Part of a small language model's weights: LayerNorm before each block, tied embeddings.
MLP neurons of a small language model. Each row is named by its layer, matrix (up: input weights; down: output weights) and neuron, and shows model dimensions 0-159. Each number is 128 + 32 x the weight over its row's rms, rounded and kept within 0 to 255. Numbers have three digits each.
Before each neuron's rows, "fires before" lists the tokens most often just after its 100 highest values on Wikipedia text that the model never trained on; "fires in" lists the words (lower case) most often at its 100 highest values on Wikipedia text that the model never trained on.

fires before: ".", ".,"
fires in: "s", "c", "jr", "inc", "etc"
L3.up355:162119131066111112116142136082122169181156093117117110155152170137166121111162109164143090197078183116127164103150177091149123057172089148127113162134168162125160121101079148087116152111101111155181136146078127135121132163090122150138124078102120114168101138082155119121146080143099115121157166174080100127119180085202119106135114138133126065102107113117133166082105112220161110091160088099149173218148131066073131120125136128113111169133121074135096125197122094077133161093130115
L3.down355:147103121117145037188147148080105112125125132140163138111154155124116145142120109132103154127099125127061115134132136153145168103195090193150105174099199157156136146145142149084067182144093130120135141158154178128156159146077111180141118073162129083177088107089112148181141104089098092166119132163085115113085109191137130063094132058160119145109097140133146154135108139141157161142153126141170138154140058126054140099094142170171145140068103108062096160104132124149127138074083169

fires before: "–", ".", "-"
fires in: "0", "3", "2", "10", "1", "23"
L11.up397:132101161154079110175112153120183105148118107143146143215148129105114187145120149111109134115104179157190173126156112067079132144093158168121134165150124113173127151141137080123113089141128083197116079149144125116110099103106100092125108121123149148095154194100145102122102126107141111128104139129105014176114156147155122142090138219107184082071176150125119115086081127091161111095144130065083151157147171149117170092110123140154141114095095159112156120185115164135110160159080069
L11.down397:122140137162149148091113098193065103132161129154133108109087122131108114115098118117131143121111108097130147191109122168170185086096164118136135067121148150156157173105102129125091156138186122128118111143117121115131197097133109145145174123115163104099116158184134142116134137197131149098140165131118029119132125103104145045112105166109186104087104149087128186138189082070124132190154132095103076127140139147110133098131105056135149142151082148207165154028128132085126134142092179

fires before: " was", " is", "'s", " has"
fires in: "it", "there"
L3.up548:152188161124131165150115090158116094103132170124146176148187083139184120108134146143135089159112125149104108122150125097128143142120074071099191127121099152154114102134107145100082107130074154201168119125148139128150149156044123157045155118172120046163173153060121067190155111157177093116157133156121152100135129101065130116142172086114126131138115113083127102083097138125108136146082105136109130134175162121149155146177102091075170147141129081103176146137133142067115162161161061
L3.down548:165117137183111111125089062169128088122146165106113141173150110102149141141121142177188096131162107127124126159167114120126128181146188139127103086143123129167147163100095111103110104138135143201105123079163119121190197117084157122021124098158076057152175135063096094177117094133121074123143151152062112135158132081095131173135145144143085162136103144114136058147127098191114140149122134134119150103159137128109115204155087066086095145100139159144121095158157163132165153112094122

fires before: " "
fires in: "may", "march", "april", "august", "november", "october"
L4.up58:128126143130053179169111096109140161165096108125165082134116125095121131086174157140121145106147103102145145145198106104130143106131191123102166114121165118105140160130085133107112119139151136135169051127099070120136146132115107076151165128090120090107055171136161159158168135087179115109120218111123146111104137058136116097145073128150109124104149130147165130134171075161064112144216204122103154172141150121091074158156088143129119159149111162170127128063117177062120158137086103
L4.down58:127081131130071129063152092149145175162100143110099161179136127120162067059107090084134138161152139161070137135123086090141060130133097149080166101125135105143120152144133166145153164121175126142134139097121088167177150153075176146096132163084135173164171142169140182176073102206089187145136128119099147129146104058147139137155149131133112153116137107100133158143103159110167077115121169156142154157105141148135105147112072097167079069087163128145077143127103162113135037079104124

fires before: " ", ":", ",", " ago"
fires in: "in", "july", "march", "october", "years", "february"
L4.up265:110138149151100118141114114096126094107147152138092116108184116115133163199149166177138177173118176147086202083124154099143114155110111134142107156101098121168118151156144161175112143194095094128145105124127118142119106127106135109115147107178069125075120093135073173093122181140163126152145090142072101116168129070146065117111165086119187105153128121132146093193143118124104130118143079126045122117163163126086028156130133147110150162170111065084123160158141080093092143180194110
L4.down265:160143158165148151127056087158140171149119120158153116141101147185134062164148100138096100126213168099109153139159135140209106125125093091126166153133145087120113168157134153136085106140122130146186107093110143106079128151124151123091125109076115151136124132129105133045153089091148104149188128108154085086165093121082171128133096090095107104104183077077122133099123127122099151105163119081077169143173135159164136153135097096091053207149204081133116138173145143171152140116091144

fires before: " the", " was", " is", " were", " with", " "
fires in: "there", "along", "on", "it", "what"
L4.up413:104102174115082113123113069170127160163146213098136115154178083131129138134117158174149133172119149106126117093146191122166120146100033088127124107134099129134130087147105120157100123126093134113124154133142169159131138100167114114036114100151070140098162127093056100123138188193118147117166121134110105126132152133161104108157124110186182147079133158125115125089143129160108106077188091148091086194145136131140103142110113145149117221198112078116074106103104105158101118139185099
L4.down413:145137134150079152128085065161087140153095161164169142174110101105156063161140174103146153167200117110146078143109116136130134107108123113122167095129185129216131131109106123178109090125155166198070087142143152164111123096143152084090098100130115162142167179094096109175149215081135138117143105148129129062121157114056113098132152141125097114056105126100127095151076122135104103133105103091120061140184119109141110078172158151166157137115102201147148166131122152118140126089159137

fires before: " |", "0"
fires in: "0", "000", "2"
L10.up611:130119173105136110139085087110180139081175095121146126085118165069173127108117126146119170134084189114126083191161122128114096093145110120147167156158160133182112115117186104076139065117149182194150159128129160093142158135129098078099115174123119113091120112137142100185095093119160131137176115114104167138135105135170140154079147111168091079134125228107180117094160101106122083106119134181127148168066104079101147184148099145135095119108159190101140098153091175094112115095064136
L10.down611:136157111159053164141132120086149106074097136115095147119204179090133133158145107089155100134200099090108098116090085173173139107102111129188103121092144082131156175101127126141109160157130137138119155136128132182113141122106131113140145066114120116067032154215185100119092177140115142131060119094141197148168143139129143119127121114162113125103152096200128137137146111089076154154118071123136118147124068143134114175104139178083167153109182127124125192145134133093142134073125083

fires before: " the", "0", " his", " "
fires in: "of", "000", "years"
L7.up225:168161194097143094186163102133142196168157130093145138106097149127129150167144116044085131120105225171107115086086190048104181122122134107189104172060154090138111171114133158074128156160139125106129140108160153150112113173110130089106095104162100150153137136147061144111104141143152152187115152142087103121126156117133077116092139155119118126111125091124115116153085116131114140073103114148137126173112108092113102152125150133173167119143117078067201126097069153093149172144126072
L7.down225:112092116088169120155127059120178106094120103139083193121163150147138128152152116093091125100101149205172185136164152123102129103117149144096136114127078045131132180105133097161137093121127139065071108177136173152112065147178127103181170146138115162110057141139087158155143115178141150172159130144131185100117111142106120082122108122166094123149154143113121101142157086095051144075158078189122154101114133165099156110128129171173141114086096145122186172114086132101134078167144090

fires before: ".", ".,", ":", ".S"
fires in: "s", "jr", "website", "c", "a"
L4.up238:128160145083130063143125134143083200152158132125074128135119139142121106122137084115117173105106144140086195116163156144151116162157075125125165171140190102114137132165125125074119188041131077169130138172079193136128146127088101109137109093107096096155134071125145089137134117197112142152084117151158110145077125106178131115176166087114175123038065136141204155123079098113128135120146098128117162153145123120107121141155132172175097137162120112074089146152120183049133122100138128
L4.down238:115138114115118075186156132137071084104147149115113146123168118150091124141193095120095108146122144149027126112165092167087105123206093155098118160129134114169112130104130074110070173135117132154138179156169220128144124075102096153148131102132191138128101094125143136142157124167100163150086139119167116132126167152177095095108104088162120148144130169174143152118151102154126127152109081109167141145088102083089150064077110153115181155126147047106085171075136124111162160132062156

fires before: ".", ".S", ".C", "ch", "-"
fires in: "s", "c", "a", "utc"
L3.up240:147073199097140079161110114125101176179077168121093128154159126204085155144107117149153176171087172122157135129172164156170145142130130095136121160111166144089129120102067106153096158033163106129139104155124186162094107130078123125111092133073133087126113129112137100113108149174132112168094145087156103150071106109155114180156173096061125111069101118133172105125155093116120102110148115094137150163101112066119158131162170148110142133113126095117113152154121204053111108164168066
L3.down240:156069109120120055191130117091061119114102161119101128191185174093073143180159133092107132147076160143088160090175108145116153099173166138123169107110131127126105110074113110122138172088156128107131157125188172139142145097115122158171184133089195102175128083119136134147101099155124059161074147126164094169086083115170114079134112104157111139136085154149145140083120077122131122145094118127159172124084136100121118122100166153118187156101157097112113196130135143092088161212123115

fires before: " ", " a", " (", " three", " no", " an"
fires in: "had", "and", "with", "were", "or", "to"
L10.up188:131103141115144116142079154151175141060113172105095135156144115093072164081116143108116159189107138155117058208117145102158118165127140140189142103138112126132167165042102111121082188083103102073110090159109131092125122140140134160177118124139150161107141151161122202134142049116120062109158091144094213087103149153208152139117152162154145086115105102082139101137147121098091125138162098167168183138138156129115137114107135127116096117159130114107177122092161164122105106151084070
L10.down188:159100048122141163151162142097054105137127124101098108100164119128123135152095154104164121156127092203106102136119086152183143159129186119077161119160075113121181136110137113151103214153160084150203125143135150155132129145073134145150111090112141118149142105077069135127159124106126159085135153055104114110156129101095096097160167146108117122157104120147195165155175138108071098152197153144116100156140120132142089061171093108165144097148149139125132081155115065084073129078181130

fires before: " ", "n"
fires in: "january", "april", "may", "march", "december"
L10.up383:105127170112106182158154094155098148189153113167166154173126125132133094085116134140161177163130106164126091129106127097119186156114174129115087086097124172136112161140096160067122165167207152195140055148117092136112097101100116147161103091129177091152107169147141129125188083080142148132136168123098114081126118097061058121098070139121112136117108126161202132162122127167118117157143117157058152144114167105118133156081142105164155116111194149068075156105092145136094065122111110
L10.down383:115149166124150151158140127140076119230138159105112111138090155076101114123086093133171127132156091142117126132091115143138152095198137112122138136084131156130085112138156102180069103102103122159105177128122088156129066137101101130120144162188163146129165106119093120140171117132139140108139112201109109140070136194147048140094167129070101147179112112117148158189196165129187134143089162150079109070107125119099094158141176128096163092073056166163141103179113118108112102086120127